MLP neurons of a small language model. Each row is named by its layer, matrix (up: input weights) and neuron, and shows model dimensions 48-239. Each number is 128 + 24 x the weight over its row's rms, rounded and kept within 0 to 255. Numbers have three digits each.
After each neuron's rows, "fires in" lists the words (lower case) most often at its 100 highest values on Wikipedia text that the model never trained on.

L9.up844:149161103097105084146121090135122103089145112117160167130156104132121121080154156128131129106138154098154143105135151152120149134125111146124165118103141107139073137119142126119123145178157128118152056111117139091134123099141107120132121086145120087144130190137105146172138150104134113130115109124145081118134135173157131077127118188143170143177154141083145119120106088146086108114100132129141112072120122142166109148101097114157142154138148146100098133128129115112172112132106144081115158111141173140139158148094142157114132149109124121099121106113096108114153119117110124132
fires in: "had", "has", "have", "beijing"

L6.up586:170111095124118146113148127140111114138142172129102118133161100162135126115133118128148130180132147149145153147097115103081111143113165152111129151101144114088127169158094135142135117136127125117084148194150134114110114172099139137119111120085123110118138124087153117128132147137147138152160132178159156120090113106123146100101110150125117169107153139139068168104115170120141167097125117129101141141121125129149115115106130092103124143128159122116119126118090138154138132098153164111089146135115097082125190105110086136142114092149155076153152116114165149155141145091089110146
fires in: "that", "it", "which", "who", "they", "ring"

L7.up242:116120113138122161104091134155122158097108084104107156097073139136108108113130123111091128074119116077143153118128106112203108123081110129067125170147061128136140217170084140123141169107071143114117109119124148181088158124096091148109103142168122146113113155135117114135145090120098108166152129104108169135160150122124132163122141109151106148166139130123136168136137099105144114132124141147120165138140102137123141105146130137129089134131168093109145146108146135129163114124113133128147130114146137141156184144117110148107115112141147120128125112119156130130135142156093118141
fires in: "himself", "first", "considered", "appointed", "became", "was"

L9.up890:096143115146107118114144138143145105077157137088141154079114138116098124168097139140109100099129158149126126122155148135153116177151147163076139168127091142101118091134134162110115101139123172079145125144128109137164098139124106125126157105132179117119147132067129135111141128135147153132145142090080107130140149122163103087118166163154157131137165125107105158126108166109168096132110123100192099151117104120084097099098152102108133100140124077131150129137096144106113102121154109078106138164110109105152105122117154149112152150109111122120121102135088102137162117125087129124
fires in: "a", "they", "ll", "we"

L6.up986:104150137122133159105126139098115157134079126175126123165138143099139158123128120104100197121096152174149122116138126095100151129123169145149145108127123138142119203146117130157083089151149118128130130122100136132133161136107125116130135080132104091142134137161098138163132152140073156125123110104125088168127104102140126095154159102106166182133122128127116079119152141174110106144156103141107124119129127118113136109169095165098129140139122150130139102103140092163115137106128093206141161113113120124127133112149159115120098173091106116141124113155099151120156089095115110124
fires in: "was", "started", "began", "saudi", "wehda", "resumed"

L7.up648:114158111147108122118110114130089125147116155139091139106135144093138146106139168123080156124108149137144120136128175129144171136141124135123158129124127071131118109103118085097152136133102109119115098168161149096160106139120159113155121110126096169077128134137099136162190126129142116114116167159116140070151101168147115116150138116111186143166144111121106074080114095159122098135133147119138141176131086136125114108128148113108097127090163128155154123135138121096137097115116111110136128138125130108121136129121127154145108116122162131139117110135095141161113160136113134168
fires in: "a", "available", "holds"

L3.up557:154117142147126045132116124123088138085165156107137129126084129105111090091140083118132130135151115069144116136125091125147125151122118130120139131165119123087139146160162128076129096101136144144083142102125150149133157136111126167108147103111140144105140111108128145163100088133147142125132156103202146137131117113114156165135095125100102139136147123144088106111155140137168161116157137107133130157186133155117095120122133148122124125130140150134125130128113126120104135112163205131158168108146102088150127127135140110149134110144164094151131137121135108163122113181161134157
fires in: "which", "rasmussen", "it", "population", "dutch", "status"

L7.up749:166157140123121114105088122119113149124114123101139099106148183168146107155117127090115129090125153086130111173155131115145160104181119142130117134135119114112133142108053149107124136207181160112097139145162162161137106141118143145108099152122126097098134154157107133157124114135146166143156134172109111154126074130134136140129122115144147150106145128125092118135136107116113146140048132121139111166159119130138113138186119129105108113110114090104138131154124128115126126119159100159104134085114147112123125106137119148124134146132112085118139145128120154146121159121157172139
fires in: "that", "who", "to", "which", "what"

L9.up416:138150133132132158118087134132111108074126096100146102177141109136101143093126154103168143121163134086080158099148124116122105134122094087143158101149124112118138127133137124124141160154169107143070057134138136119113060131125137141091097149137124105122120142133109105086142146128103087169122121134123114140136129126083147113131132143105126145132156144172192127135102116111116136136121153164171138139096098162101158141133149146147136164111091151137130114123146157115090132122130138148149145101152131127101147167117143110149116154161142135143069180130123135096130158134144117122
fires in: "the", "in"

L10.up534:134141129089126118136120112089132155094146105136141110130128132131120145168134118134149160119107144132133106108143112122161136097143115174078121125114128134136123102126115137124112100115163124164166114139090082153124144079080117127124166138110138108150140158159070152139133129123114162134074138131125110083170132127110146125128111093124129161096108140165128144099104158134138149138118157158160131122071121094171172126100117119094091107104113112073105188120112182126087123121144124116134132121107130096101118135154126115100126106116075149121146156120136125119117120116087156107
fires in: "in", "released"

L3.up189:105099184145154126106146182116135116131142174114121109118118143109122090107104144114123105122140181135119110140160167153131162119158105155094069092123145150139149092164151126095129125107137116152110141092131117138111115151149100144115151061127142120095153107160149107092148049144094143149142136081122194121152086139165121115132129146107135094125099111082102114114113195113132117103152114119141093140131114151143102124152137106139157125189140130175134145140125149157121089137181087146097142143142118129159158146135130143115098128118090096147134118147145090126130136146097129170
fires in: "a", "an"

L8.up201:124134076158155141118124106132137130158151130096104087110109123156099168146102146081149150165079168101178156137155133142140167096111109096134094118141139127102140168143155156109143133127132168121127107145084128123101144172099099091117110130160098174139108155098151129139163141128168116101146125108099121142148115142071159165104180103123130112151097117090150125162104130105157125170099077140150121186125102128112117100110119165155132100146121124142142134111149140112148125159095136158124156114135152127099173108120141141147106094148102133113141148154146096143135133122127137111
fires in: "and"

L6.up11:147134115119102139145137120128128095122163123185095133102203129154134092127121114143119101125117134128143159116072139144146128123112160162132152156161127134121092139136127164199125110151155138137143104127140104133112155129148121109157104131135132128116127113120119129178105126179150116116103125152159160129121134130142107146136133134098107153105132109150096152145151161106154094111092112131184124137153114119113150119119089156154138142163145059167101142128130150158115090077127125172137138153121109112140120115136104136089150157139080167139134125099118146149183103094146107130
fires in: "to", "for", "from", "towards", "of", "police"

L8.up868:127115151106093128159108137107121154135127112112133152129125127108174149126151151110135157186120085149121109111175136147110128153148115095144090092115128142130114178105080109111073147095126130149149132188122118143128148132167105090124163158104088114132118154063157081145099144114103108101120139134124137108123137135157206148110125158133149137133127121089101130125138155147095138134181085128131134095127141146170146133104132107088109140100108117113148133113091124130128138105162151151129122138142138118138143083103090111126139150144138119065126103135133119124167135101119137176
fires in: "was", "is", "were", "are"

L9.up436:139125186116123115135121141154122146106099106092116097108104155139109072109115104145106061150121151146121125121106126103154185138122142066086117130152092135109133162127105126111161112145125126110195138147193133118137101162121125145116134112157064103129156167064122116074155095144124084118161165113097131109090138152136140134161148154117139112190106118128130146134129177173118130104143114129122123137137139114152150109136103134181170112136145097144132119110129115138153153120097107101112121143140155130122120136106131148133147123120110080123115114122104110130159128137111116142
fires in: "he", "she", "was"

L7.up180:100153144134108114118150154148093114103130155101106142093120159131148149153142112183129062129134122132177129158086108134142126150143150111137130100149174090166108129108134184145109111142129113133098108097158162083121117110094092160128126115127137133125104174146147144095159151108123158108125128119099104167159113136116130111144141097145154111137099122147102168145126125112091124150138124137132101168122138148142144121057127123146112154159153160132122163117106125158102097099123163155167138125115094084178151132156121129110105133148123086130110114146108099122144101130120081142
fires in: "under", "for", "by", "with", "at"

L6.up601:156098119099125162118110136161108138117147122112133106082120061139149140143159174153126058107126116137134132147123123094162137133070102146097144108136119105143132107122101121180148113166087127097117151136099133085145162078127122147129126114132144077087141096144174120144118111131107109110131141132095160121204095117140144135077146169149156150113135146131118143122151129126144154108131128130103093138139149107132145135144163147133115168097135130065133166163152130143115123119105173126150138142111128143123117099122136116151135144149144119133128131095083121113095093105169124115
fires in: "by", "a", "is", "won", "for"

L7.up445:140142109120087093135125111107118100184137101150155096112119139126140134135148189126113113148101161110116132137099157107128111086058134153135103149108100129093125155132172146100140090167149132181131117104156139160144145087146090125124101136109101109135093178104138151126115152104100134105146116082105107134167113167121120134086103156110132143113161132125131134086141138135125122130076149143158095168153140105142119148111137112129162095158079111148136104138095123144141115088091146147158127131132122114121139133110156155143098108110126128151180123104140106072090149132128116140
fires in: "and", "on"

L9.up395:122119132166158087116098139143084109125127118160125106126159143152139144129126091145147150104139170110141157113122151101075139098133113106136153157159131141138124212131159134113133133171158156160122140137127138126103145122156104141102116116127091128155116138136135129141134079138141142080116107098137087162153144113073150144116124107123143111107114156144148186129130093124094131126150093148126124114167101149159109117136134124159130151096136124093153143088100105191105140123165093135126100117105116142113152110104088151139159167135127181128144120146149093123134061097158113129
fires in: "after", "of", "during", "between", "off", "in"

L8.up779:147104149163108112109150129126102120096118178118108179072152111145113142133110147123105124103060181121141114101146174127146161119153122108131124117138156134136123105136180135114150100139096108160143112128146112116142165115123135128168137132166140065125117131152089134125122121115128129116136164148104136078127113137108119141128126130121120132096145150117093115129110120127123091124135107103143097163124121140092113135135106114083174128146125173157153091135141158116120130094126154127142119140102173153164096090098165109122113160110132145122152143180103145121093115112129128150
fires in: "a", "initially"

L6.up361:143163095143119135108099099110123162095118088128134143075176139111152128118169145137133129134147167094188171106155147157163128122191132142118133131158118150119123156097109147146148091136125138114139104173150139109100081121113167103106066124158108132117151165106121092136137121134122095154145134172107109194108117144160103130119120144149109110151130108137169109115151123127145113149110150146182128111121128158127106083154132149119129157124155104116144146112147133130086113158126160143116133069091081119137142150143117151138100095106099136164113085136104085067125124127109146090
fires in: "i", "but", "who", "we", "ve", "t"

L9.up5:163109140143094089179131121141121134154107154166095160110125142100126081107093143121120137122127157105089157114145102142142112138153087132101185088118097102100089147132137128152178116105107133122083114114117113079122139110141113108122132107137138133177132105087131139157140099129116129139137119171160064182115111174154144155160149091103108149115147126095110144136101148062151085116110122138138130130117122138135129094156143141106128085142116174144144104164104131121170146125143093151171109152148149132120138104123110133084171135117127126088155144158119102148109092099136079124
fires in: "and", "to", "for"

L8.up735:129177127063126128179120130148111165151125137090151082125093142103131091128130186161143132144122150128080142120140130159167128142127116128116091099123134121099126132128134128099133164127170123134155137143106134152143111130119149100100151142110106169104092128089110150091163144132120125138114095120134081145175150152126120132132159120128114148139144123125161130132100138135161139157125137108125144142109073155129111132119124088144105165089094149157126130088139149163151135137116152087124136120137113123128121103087098135108070160147169149134110117157148168156114170155112075125
fires in: "the", "negative"

L10.up48:148166127101159128122060108153130124137143100113067099112101159117154147132161084121141139141117125147125119131142105087136179168093124160109127114129145107128114118125158145131135125118144101142162129120134172134095071184142146116150130123125108086145134107091126120132140077150169138135111094143156100108136127110113146154124146099119174153136119122112147159162106122153102165135162116144138125110148115138126149120140152102106133106123129131160158085159097076144149134091116115108130117148152101105147110163150100115122121140096167072118105191098145146116146075148086094153
fires in: "was", "a", "became", "not", "as"

L9.up919:121128069131098130115127109115149115100128164140127075083138096114126127210173100147118100140128135129111141124150092130120130121082131160132129139140121115097139124071157116119123136124136107113110133130102121162143114086151126196119121134121154122110108152127102149160123157117127100129106147088131114115188133147140138187156191107122137159116095145151118140132120139162169136162168117131142084141145138113133138122103119124115109104143171131104126141074136138106120117106095177147134118129130170125126148125142200122164125146105152091107154122109131107122104147086127151099
fires in: "as", "in", "considered"

L7.up934:119147125072132110133134125155153122136141118122076129083183164165148089126132116146100109116120170117142151137131158120136173127137119141081139138135158121127162134114083116128108066132150144133090149081114119123112152154136143131123129070116164130129138117123145109107153090124093135152128093123162096102151150150141104095163110075164158116083128163126112158132087126099174158176138121178153138123117115175078107159124104130123115136141122157145186135127112113117119171106132104128161132154110129124100162121119106141106103118142090135094149135141120138095093089088101147111
fires in: "for", "of", "by", "towards", "against"

L7.up371:124136175063116147156117129127142136151104132147142122121127123109093134118119184120101102139125112157152092153126129107092146132114138139148153168081138118179133144143145121112121089080133127067125077172156159133133126155136107125154131137132082098155090112095121109117134131125101112150162128118124113115172142091145114140098100097142146133144128118108137141133071113124127139161140091118096115133123128131098124151088150188116119133132122114142106146129099140093105163162150107145113135157138133113130159147121143101146084117094109117111116090127148147131101142071118120124
fires in: "to", "would", "were", "in", "did", "on"

L7.up40:090146112108098122139103106164082145135167118157126138116136120105167125131170165116158102119143149158128149137165153128126127114164151163129114140171134136175148126094140118126078086137126150107124101180152107121133109115139104143135109132141121120129146139133106123121115138073132172137157112121068154122151096167139139112118128101102142155148123100092113097128120094116141148142143123154163108173152104115130187081133076134164122152104151123174078141120130123137156105100129094119134128099124113110130177138162121104085111102120111111172106151121114158161086104130095110136
fires in: "was", "had", "to", "has", "with"

L3.up866:154144110100151174140129128107120119182149123127141124149166127102087137132142124111112103153158113099132100137121071148106170142172108140149125093101149110152144155160153091131146174142121158135110105163154090143136097143109108147149088110122112114109163124089122113140128135100149105124127134083181147105141132105119105127154137140114123102139167150142171107078133112097112180156150142139122117107116149140132128132126158118112091082141121144124116110130125118155105167141133145146122174184122127128150151095098070132148115148143109140102181145106125169135163143131103147099
fires in: "various", "of", "other", "spent"

L7.up564:096149128119135169097106112130111131108143155137195123110137097132140136143090164137138136150118103104169152103091168122133148162126122132120129145077142119155130139099143112082151138123153117140151131100141156096049098129163118103110144101111111125170137131109130115099119130096088108148165136142121129125144108110120165101175152125131129146136152094101134101119102143110103112162136114159114117156133111102141143095172096113144129147101113171139078148118134132107116148119141115152114118126117138129124152143136109152126110158098122148160088116110128142160113143121118141123
fires in: "had", "made", "has", "get", "gave"

L10.up883:131167140125137141146165117143149072133116112162093119056102145119156111144152153144134092114076142130096128104109140134112181090164129143122132145122151106150127154093149121081122105092115150113104122121139098121095149129108095123154100143158141098130119146122145122117136167108148151100121114137132098112084192136127108078129120166098141125092129110098135136127149116130102138102095175122080134135147129131114098164127148166155131159155127138149138165100124112156068153167110164164153131183135151065131117120135144149132112157111106138117093107152146141095096122152108107138
fires in: "on", "once"

L6.up5:142126101107132095164128118108144132143103126148122119063147159134135122147100148109145105157124137128120124147145097099097098133130126163133127160116130148138084118142064126129134133158097147132121140179156154175160145123141114116117108127131066132156102164131149122091133108147166100121088131135134160107177147076127153138088152142188130087169169121122105175107123167100122142122148087141143147141100109137117168142109154143064129124113135153121096111146149161136130138176147139119113166150119134145125097111124125168138124129141158125121154104131109133137120139101142125124
fires in: "three", "two", "many", "various", "of", "six"

L3.up459:069170149125138129165146139120138088154168097113103123119115169089129141143163132117115143156113168113156119122124111148146165135129152114144163151116097124112130169133090169098130123160150161077094072123117104118158123117144099133112142161115122098131089139108158145160120152143138131120152164105124116158162119141138117096098145133086127113109081131145092130146161112123077116123131103073134101115120131115102154139124141103104125118131102094149116150118086140116151157152131105116170149109123072145113149151104107138059135135116130113155139150107128126150097122148096148114
fires in: "did", "do", "to", "take", "not", "make"

L7.up198:139159099151088125145119071109119167125129131135104162126113110130135117159143119114139167136107161115130097081116130100131133103180110101108148126163136141121083154136067132148161132125152093158106141117145140051125103164150101130119128148123063104129131137120128141123106139142116129112163114177143084118116139147175129150135121144141152147154125093118155090123141144103144171098141129131114127149152136111152143116091129142124116187132123129145081090135148119112104157127136131097115139109160134130114174138117116122137100098084126131145169103129137133111165129133121124121
fires in: "which", "he", "who", "was", "that", "and"

L8.up242:174141083131106141130084163141114117142108134131110177111139086117125123125135105130124129138105181128160149184120117158139095121098114167119156144097099154124155120119121110059111126145165115101119127129117175112146108127121091102116075165116144148125125124146108197130117148153164149135126139128133181138138154166135152120105122105163164102131130138159122133178164103144150116134098128106148087141169102146110114150103103156163162141144110095110112103117091134142122172125135095127110144127135142098134128144140123112134134098126096107095161107135073140142096114098094169144
fires in: "of", "in", "who", "to", "from"

L7.up520:087165077086118104143148126119082126129080108123163144117152136153121157149158172131141128093122103105083172167157136170099108168173153121148121117135092125120091106135133112132139079126109144086112088139116079157070162144129154093145081141161151152125180172157140128155147125091121100190110113168159164085162120142121126113166139164100148126112118108162127127107115130118119117095142123123135166139140098150142149155129096135115117177141128116132147101135131169124131130096096128118143128160122123115128134117084127177117117165166120110127140126106124131133129137140101142124
fires in: "s", "the", "its", "second", "annual", "former"

L8.up149:163171105069179086144131110129122110101117108108106158111139127076139143113133121120117116119130108110104120132150136135126136144170116117176115121122096151145110150140099140146141123128119102107124143137169144131117115113088084144136136102154121125134128141121161093075113103120119153152144115118107118122152138105166102104131146120122149099133078165128090096143175120154114118141149162152155129069155104132125135114146088131149068095136117094124166141122126098132092147137134130154104130105109121119082105119161119117111083115115127138082099109096099120086169111119178142128
fires in: "was", "to", "started", "been", "began"

L7.up42:145147135125113096124114147109118099165109112158109091102139171116090160154119169153077115164160141088090191145143110131129122122143089193150101163100144095166146149127102106089119124190133146162118150152155091139157104127136131127159114141080108147110116186154180110111142124102141108150088123134128158099140119118120134122127142136122151127063106120117145165110127147152130118123131101161140105092118092147127125142125102132113084136098144159122111144126105148119121114151110137134098163129159154095114128084168086142114143146090122111126125108171159128119134136104176133123
fires in: "of", "various", "many", "four"

L6.up238:077184127122093107174110103115160166129154105073106132129112100145173147106159124119134109175112144112109144123146111124160176173156137086087128087111130137157108159114127138135137119115152147112068123142147120133141135130123127094121162112115116106138158096103129077154104089090147124133143156160111116118105089159100102160112117146113170110135107154121155116138117108143134109111091122125149132150163159106119114163120121173132132106131152135112144149106110098138135127116167112134126200091127136124114137124151132147123109092143125124113133122122139109147148108131124138093
fires in: "and", "was", "it", "however"

L3.up995:113136128104133144120115098128133096127142153103100124090064146114081159138132113134102123167141116140181122111136192123117175117143160144172138120100123122099111145178127135132112162102129111091093168121146099142140130128151133107153127134099068120132115117144161099097118114126154144120149119140135129158154108131153120105105120137080113116134099127120115099155168098131138119106127124077120092143092154122111119153131066165153120133108139144095127137133100079148134111100126136131099099172118112145156179147117114106157148130124122158091136145105115147182088133139171149119
fires in: "the", "by"

L3.up773:175129146151115119141122125147124159114172142141140087122132123124159128147131113132135122097133140079110082151116153152162070122136082107136142155161116100113133129107119114118097133144104134123128138116108162064150127115134133133181149080128122143122116081151157128173141138092160083116131160119075137147144106145107106154161184088115067094171126107128124155114150130153128137140141113132134102158142152111088146105088103160087089135113156103172141104128139141140168099104109058140170139098106077132157141127145094142109129137165147128096147098112097165123116122102105095141
fires in: "after", "coach", "where", "telford", "allowed", "when"

L7.up921:115148095146079099157087131138111105167134126180122135148128096094146162140146151164145112165109163107142102087124162111125125114102118151118143127153098140186125160108128133138089157147133115142084157174135134105137142095104139137175130109128128140135141146124067118100152138093052116087083171129148138118118091117131089143121118115111147158111123170114149123118151166126113103176171092124104130159103125129153144118096118131089142132178129124126115148161145104162132141166147101140120147122135112125132154120119120135124117146123085118120137110131172126108151133129125146117
fires in: "was", "is", "even", "portugal"

L9.up479:160143157152111124108147117124161156115132138099147103097153134154091115146136115100092139141106113099152125108137171130161131111128136124139160123111105112120125119141140138130118153145174093143129146114176110132118154113164088133101117144147120154056126202141167116121153126137119154112138127124132111082106125173145110117170168102116150091144140128181138131141106140118151095145136124109147131153069152100134160120126105105117108144141129097191145120125137137132080103098099152107152148116079169131143125088091137148141109128147140114090147118149076128127125169154109132115
fires in: "was", "the", "a"

L7.up716:162122126122139120097117111116086137102155127122107118106147099129153129110147074096106164115110152103110140104099140131119140111067105113130161110166116126112137143104116130176175174167145157181135112140114128129146107149122127109137121126112144118137164097114138084112163110121090123134134091144148131149114119141091156111171104095117159112125108111155119152119140139102106113127105138071108124115083103085137110128147115137132110191154158158151183160146158098148113153124133121176174162110072087137141113131107121142120154181167129117120072127143121138101140104151105116126
fires in: "at", "after", "in", "when"

L7.up799:149103120140117160114119132152119125138132159133085082130142115127131159124152130108103140134118173125130123171109097116148146106125106158119151177090143134140121139138140142157121134129104089120136098126092161194145167102144090150120111133102156098118137121110114183137139114148116106137127121095143115117140108112157135098121132093101126131152149152147091140149136126132149145125082164120130110151116161100104165131112145203129153114169145091130132160151154131111077092126096177104139166146090135095131086108087127113141113145170098182082131136128124149169150110158132150108
fires in: "of", "with", "for", "in", "who", "coach"

L9.up801:139136102137132129098115144139122148158131132125099145110128148115137132178128127135145130145132118074156083117134110116181159121157129096090086160126111115128147156136129142079127093136147135180103122141116152124095148122101167084092109137130118106140114128112118102109142115093149165161107148140147108126152106127117129105148145168124164127129107114137140148126137094121170095137049127088133153077142154137146093105143113151129123139148110131156158139127146146119135166083130130136101176125113130088132166049161130103155110127114143115092146130139121148162106123133142107112
fires in: "however", "which", "that"

L7.up87:149142158123150130151133091147116072111155090121132153149083114087133101129108128115137152139099142106100132136118171162149136094136085118147123135125133093156111115137128140131116114142115164150148116092158140150130152128068101130173097150103114144148126132118123087124099082111093075152150146151135129153131131136105138104139112108107095106111098114108107110061158135123156107163132112182132152147172171144145117109140132106114123108141125120129135161147133128173102122127126140130163130102131119126120143134173132109129122111105138145101118170108149105112072123095117119103
fires in: "until", "and", "after", "later"

L7.up659:161113121154080146126118134170104128103118106117103111146166133092132122124147127147162131146120165124151101108119128139106171164122132138129090185134148139106121137089104128178115125095157135113107148109127140134126135113126105165116079104105110123122131120129137104123104105158150144137157130186104091109105099160087102129130160138119148140182119143136079094095119171096123140110145178128147141158120111191127089144141165167128112110138104117105109130161159093090119172141173104130113146112138124139128151135159139178118132096082140120130139068080115149109144125138123120110
fires in: "and", "she", "he", "what"

L9.up510:102152123113130132128184142165120104149149102140120130097167132149132171122153135083141138121124153125160109132129109147161111151117110127114181139136140138114170117106108112148169125164144160158092118145125168147140111111101116113133105141111144130155111088117126095088150146122109116135142123159085112140145147115103091119158128160120155104151131142141136088099123083117137115139139127094194095152142157156160131108112118167117102123135153115097123112123135137133135152112175118143098106135171145114149130078168123151120163061105111138098110102118093135117125159137104123144
fires in: "from", "at", "in", "there"

L6.up997:118099138164154122139131163142111165152108139159116118122130082129155153123118096100111090075136139148137096141111125118142105136156098098098062072084166171121133144138117157143150142141153140119126131108133180171091134173112089107152084126139140112130131146131109095102144121102155135123095158154125134143142106167124137097149110119108145137130155163143163083130117130174124139096145165151140120149159121110159122134124126138093137108119149108151140152137136137079081125150174111106123198127105147163111115151115123122165120153126080104122171174111116092157133159112113149118
fires in: "election", "games", "season", "which", "that", "up"

L3.up968:091090099106123133119116112116087111109123126142134145134132125144095122113150116098128146131072147140115091110132144088092097108139136132133153193123144116110128084097103122122127120113143076136117113120168157087167136095147123178107086143149104151093168141113119125139113102111097076122133154117091161108135121152134121129148103110103126117100122128150147124104150140115155130107181145146102159203141164157181138149132114153153128173079169159155119133146135095092112136083129166149086136086152086108140194113148158102126117146150156146153182122145121110151158155121119125129
fires in: "with", "it", "we", "which", "wehda"

L8.up326:098120109098107055168095113089088151126144116114145123104070090099102139085162119131137152150107136150174120136154142132124152158145115093115116143116083123135106167126150169142156099150097119079133097143120119125156148147153108106111131101101142108129107122109130157074158110159129128126161137108146104135106133138128119107148107094103178138125144135105166126146125132149130145118148117139131104165141099151092095100130138152125150106131116102181139133106112122147161113096130159137073135166127183081119150116129125143095128131147117110113144095097140143110147146104102110130
fires in: "had", "ve", "was", "has"

L9.up302:158135167086119161130123139142118146184131116153089135120112133140170117110087136073117138157099175091147122144141145158085162129132138095162148142102131130114164112137099098102116136105116185137153147141121134141112176130106099144124107099148128132092153124109094108080117171134125145156150155147113104101128128144110104123134155157116153157125152090112150115126085173138137147129115145112164175088109112173170147163153158094109181096090105139093116107118103106192129109098100154146130132156124164128139148107109086157147131106146140088162159102161091137158137106122097164125
fires in: "february", "july", "to", "months", "year", "march"

L9.up977:046107097137118156115143106125113176144151126178139126120124145140184090131139131122164128120113162128157123078126097124144129182123114126109120149120159150160103147156125100169149110123135133082144143144123172142138155134117073140107105132083102125110104102090130128109154107109157109132143142084101123075131143126082124154152184137123102122097100146085160115147183152126138096121107129176110090105116110123156101166143150168138098141183121109153130138109122095145108142122141152130131147132123099108116125098115106097097143127145142132122147161102098095156147107127143169071
fires in: "at", "played", "from", "of", "graduated", "studied"

L3.up913:122131090111158113147135132162133116110122127129150168146161143134125120133146123103124148121093146141082135109123136095110063137122132115167138140126113130130149136146142093112153167154080122094152151076062140095118128131081131076117121179125095140150133126086116109125141114125119125118105142146123157135134108117146200146115186109136151136097100148136083144093148122109124106138130126179180147130139129168138091148176118133154101135165112123134154111165170145143116120159133100139149096126119107067137158082164074151139135139142136121148094127142124162145124108139093077113
fires in: "during", "until", "following", "after", "of", "resulted"

L3.up949:135142154149172099185131125128120126178100139149113113101143118130142149145143103108116149079125115094120150117099121144108161151160145100110135113130123145152142126143114118099149101114116117131096145102125140127163113132133085090112094118123132084120151131136124157125147142127140142131132137094132142105135148109124114110109137127064153137099132129128140133155129125091107154102129125105116081130138113130134120152159120129098095140089102126152102082115141153151090145137138150125117147168121107066103149093103129165161125105160154146103138091136072080173154127120115102143
fires in: "other", "of", "during", "featuring", "above", "this"

L7.up834:080137097100155102157093172154137127123106089119178145179089085141143137106138127146141144082152141123123120134151167148144130113138136103154111097070155098126077109125147117129151130117150137130144123127156129108146159088151134141100113129139090146109105149140141103115168109144092156122103116120139124104143146154137108164176135169118138148140080146118116143145125097128104124124130111105136132169132109068147140125139133141148081099143106113137134096120133127138154121129168162137147115124127092151144102135073099152111148141198169141136113116101118112150137128106147141105
fires in: "the", "s"

L3.up344:148131162161148145138155129180109119162128148145090146141105135116120109136133131127100146102133139098122092135092138127100111099134115139089121100130141126117113088121128137107109087102131135120109125085131115100118139116125162176110120117130160130120103161128150096125128091085116092141123129098103124147116118113122123109151114124152165132150056092103138189179103143140148085125122141147107105133140102168084104145095145101108135119079138136194118092110127128142114142124136145133110085173184128113150127190122093122134097173145123135118118122126130163155165134115127117189
fires in: "000", "00", "because", "01"

L9.up426:133107142104100155132148102143105141118149154123109112111136129132121114122132072147113102100137163133107135125153094150138121162180124116077118187134150151094116126133131145140122127129164138146124115149104122095112133123093114140102136142136114179139120154151123116103134116147090104141117120171173124152156174140146134116164126143103158112133171141144127149143114136131138133132101130131118142155172117133195116135102105116098161157148123101154078162149115136108121183137128131122155122109074070092089154154107110073145079142108141106099136135089116168154085118160113118106
fires in: "it", "which", "s", "that", "its"